MLP neurons of a small language model. Each row is named by its layer, matrix (up: input weights; down: output weights) and neuron, and shows model dimensions 64-191. Each number is 500 + 40 x the weight over its row's rms, rounded and kept within 0 to 999. Numbers have three digits each.
Before each neuron's rows, "fires before" lists the tokens most often just after its 100 highest values on Wikipedia text that the model never trained on; "fires in" lists the words (lower case) most often at its 100 highest values on Wikipedia text that the model never trained on.

fires before: "4", "0", "1", "3", "2", "5"
fires in: "2021", "2020", "2022", "2024", "1990", "2023"
L17.up109:375443478459507461520476549492524517441518509524484511456592515537465544502445528507492520529498482505477430521598501437531485532513522533484529498530499490495542487544471510559450537507501498522495543548470507424529526513456509524487456475529515514522515403420500563446550472439551515456499470410628513517485517520531445462547584507526522503499599538535491498514484480511489540472492
L17.down109:527539498453476475578471485471578507494464513481475580468468490556488481559511545425520518527487483414530545579478537530474450433472544478499514481569521529502489484480506500477546502518441521520524515524542475486551451473483583552462538456475399521561446483479452500552549513472477520453489486524505450546478463425463467530589538505572504475450587507591584477480470493487519576454465

fires before: "0", "1", "3", "iced"
fires in: "2023", "2021", "2022", "2020", "2002", "2024"
L13.up363:536460519509541435508472506470562476491510496511515418472583556456494510487497536531548479453493476564448479548486520543536502549489463605500424506490477570533527532490541492532538503537490546498412425588510569498422556460472491491528484581534502491475501443501572472491481473504510466522567546455524544572437492458432490540496503501519476523452579525541506474510461529429455506525516
L13.down363:436521487430510455511429528495523540517483447507466542450562522584395519519586581440482448468523471468462498512514479480448538471440545535434528490579466514495417463485561507513490462513452473584516572498548515451482573477494569467527514486511500525447527517482505470512541435470519519492491508506509525497458563450516511580550501539503454493491474499522490449502502489537484443515534

fires before: " the", " their", " a"
fires in: "of", "on", "among", "at"
L16.up208:541488492500466444540507446497448492548532477591486453497509538551459458499477440449436583526463549457474562388526485546492449514432482436542500476461471461507480585464549524530460525503485509513490533539568475479523515496623451479499500517464500522468524479559575500537501548505521518495527505556501558508508446460536457550486520520523494545523531510466554499537520565531459511506494
L16.down208:558492527506518521559501444510492566562464503514473461511527487564466471498523557506465587435526469473578544399528497452555557483474562449551517492457434454546497572422526457541516477472512548511498519498487490436497504471549512470407498470440478500440518526562572497507513501523404511538465485516513495569475447475474501494496532555535463487499424427527465578510506519483491453461564

fires before: " "
fires in: "february", "april", "march", "september", "august", "october"
L15.up52:540463531421485517467430526541495487452545454590437499524513528520464485452472452521482524512455467476527486522474406449537488547519464452559490553572502496577519494493538483540524575559550492574512450470465459494487491482504548479495473457506498556471565514523498410562496527493549432477573526523477469456519504462544500520479525575479528497540479452504556515512506519456563466457507
L15.down52:468519516479418531450474426447540507516460485512460544500507496521497468469486569511477483510502483557559501567532435534525501530524485502553401526613501455533576460533464471520477480563525475583527495517483444517434469499458553504547501501539467480511489490517500476491473508481478517525544432457490473476574539490507518473440517480604516547522449558594553453547473511424583508541496

fires before: "0", "1", "2", "4", "3"
fires in: "2020", "2021", "2022", "2008", "2024", "2023"
L20.up363:542397512553543418473544521532539487439473536537465377438535530491438546556468467473516505489469490510524533483544492410523497504475448553493529470586405513565539495456566423473491473437520547497467427532532534468514547505468481496538532552498511504456529482540495464509471493473540472528493559503501516502497461500545461595501535522514456503499560543599545514503502438515429530504476
L20.down363:450505527510542477441451548506544541461467508541457511448472445495474492527521488423525508435461431497546535434527506516458576534441492568416575510581476504489502520530507425464579516533516472494504513547487437494523488504530591445475550492575470515557627510459437511483586432463551475525474520502505538496467484514451438530477555486519497500505508571561454498455556441503527494503526

fires before: " ", " the"
fires in: "on", "born", "of", "since", "to"
L11.up685:460495501595486504474463458532494463449535545560460428454531558518531536487496444449472504483454547499472467541496476493482495500476445517434470417491508453514593564500556482533507514524507505463476448408525475501536529440529510502561549476471537579450473572523481545500500491489481454501554452460511435528486536535464526504503459548447538480486543497476520566507475457537506463458470
L11.down685:499490466516516499501444486488565478468495486579572477513530466475521506442485443483474583504527453602500536507536565479504553522470518437482486385466416421465539538476544463547454487525493483550493503470458528559517455518458449489511495463531443453430535500556563512472442551447559474523538560460529449538539481494652544471510519538461482542451508522440468480552503591584461484452482

fires before: " the", " a"
fires in: "of", "for", "at", "to", "earned"
L13.up279:501495454539490459452530501449512508457570465530533528436480533508540513485539484487612512507554545389435496512499454521427563486478525419487491452501541515581460510512517494516471449532516534490457529535559534486503460548580534527403489536524545545569456486460559501557511532457526525525483495454473564505426465478549489464467551540506441507569493491441486459553482523494539536526569
L13.down279:480568454520512538527489503485504586517479514524455494555484573472548446518439525553440428492554591501466462540531468482543536427452526508585530485462453534533505485411508503573475495522389534496576587445443488502531424491598471448530500516473529519547506549489494490461448582490503444495484450464539540491559545477593465488479529465530517554529520430421509489483470522460528514494489

fires before: " ", "vest"
fires in: "in", "december", "may", "april", "investment", "february"
L5.up51:468534507451514526523484485545491526441507570484445513542535491481427525474472498465507432542480580543531490539523445492517453451506520506516542445450494497511433416540459460486488552539599506535474435576508480558522476515477464521488573509488551451489472543503479491532493524534519416466549507552546504531440520423502522489523418518428485443442491481426548452450540454535558425422470
L5.down51:516512534484444473441542445478453531435532570539419501567547415420489518510475510508455547499556489570485518481600513549486500432485515486502537515471504443470499498509434494515521548535533546520465487480535463532539499487482490509554496557470543452476452482506514533504449595486494519483534514487506411480528561475498574524505458412488509458444519482457488526499475528486559451506508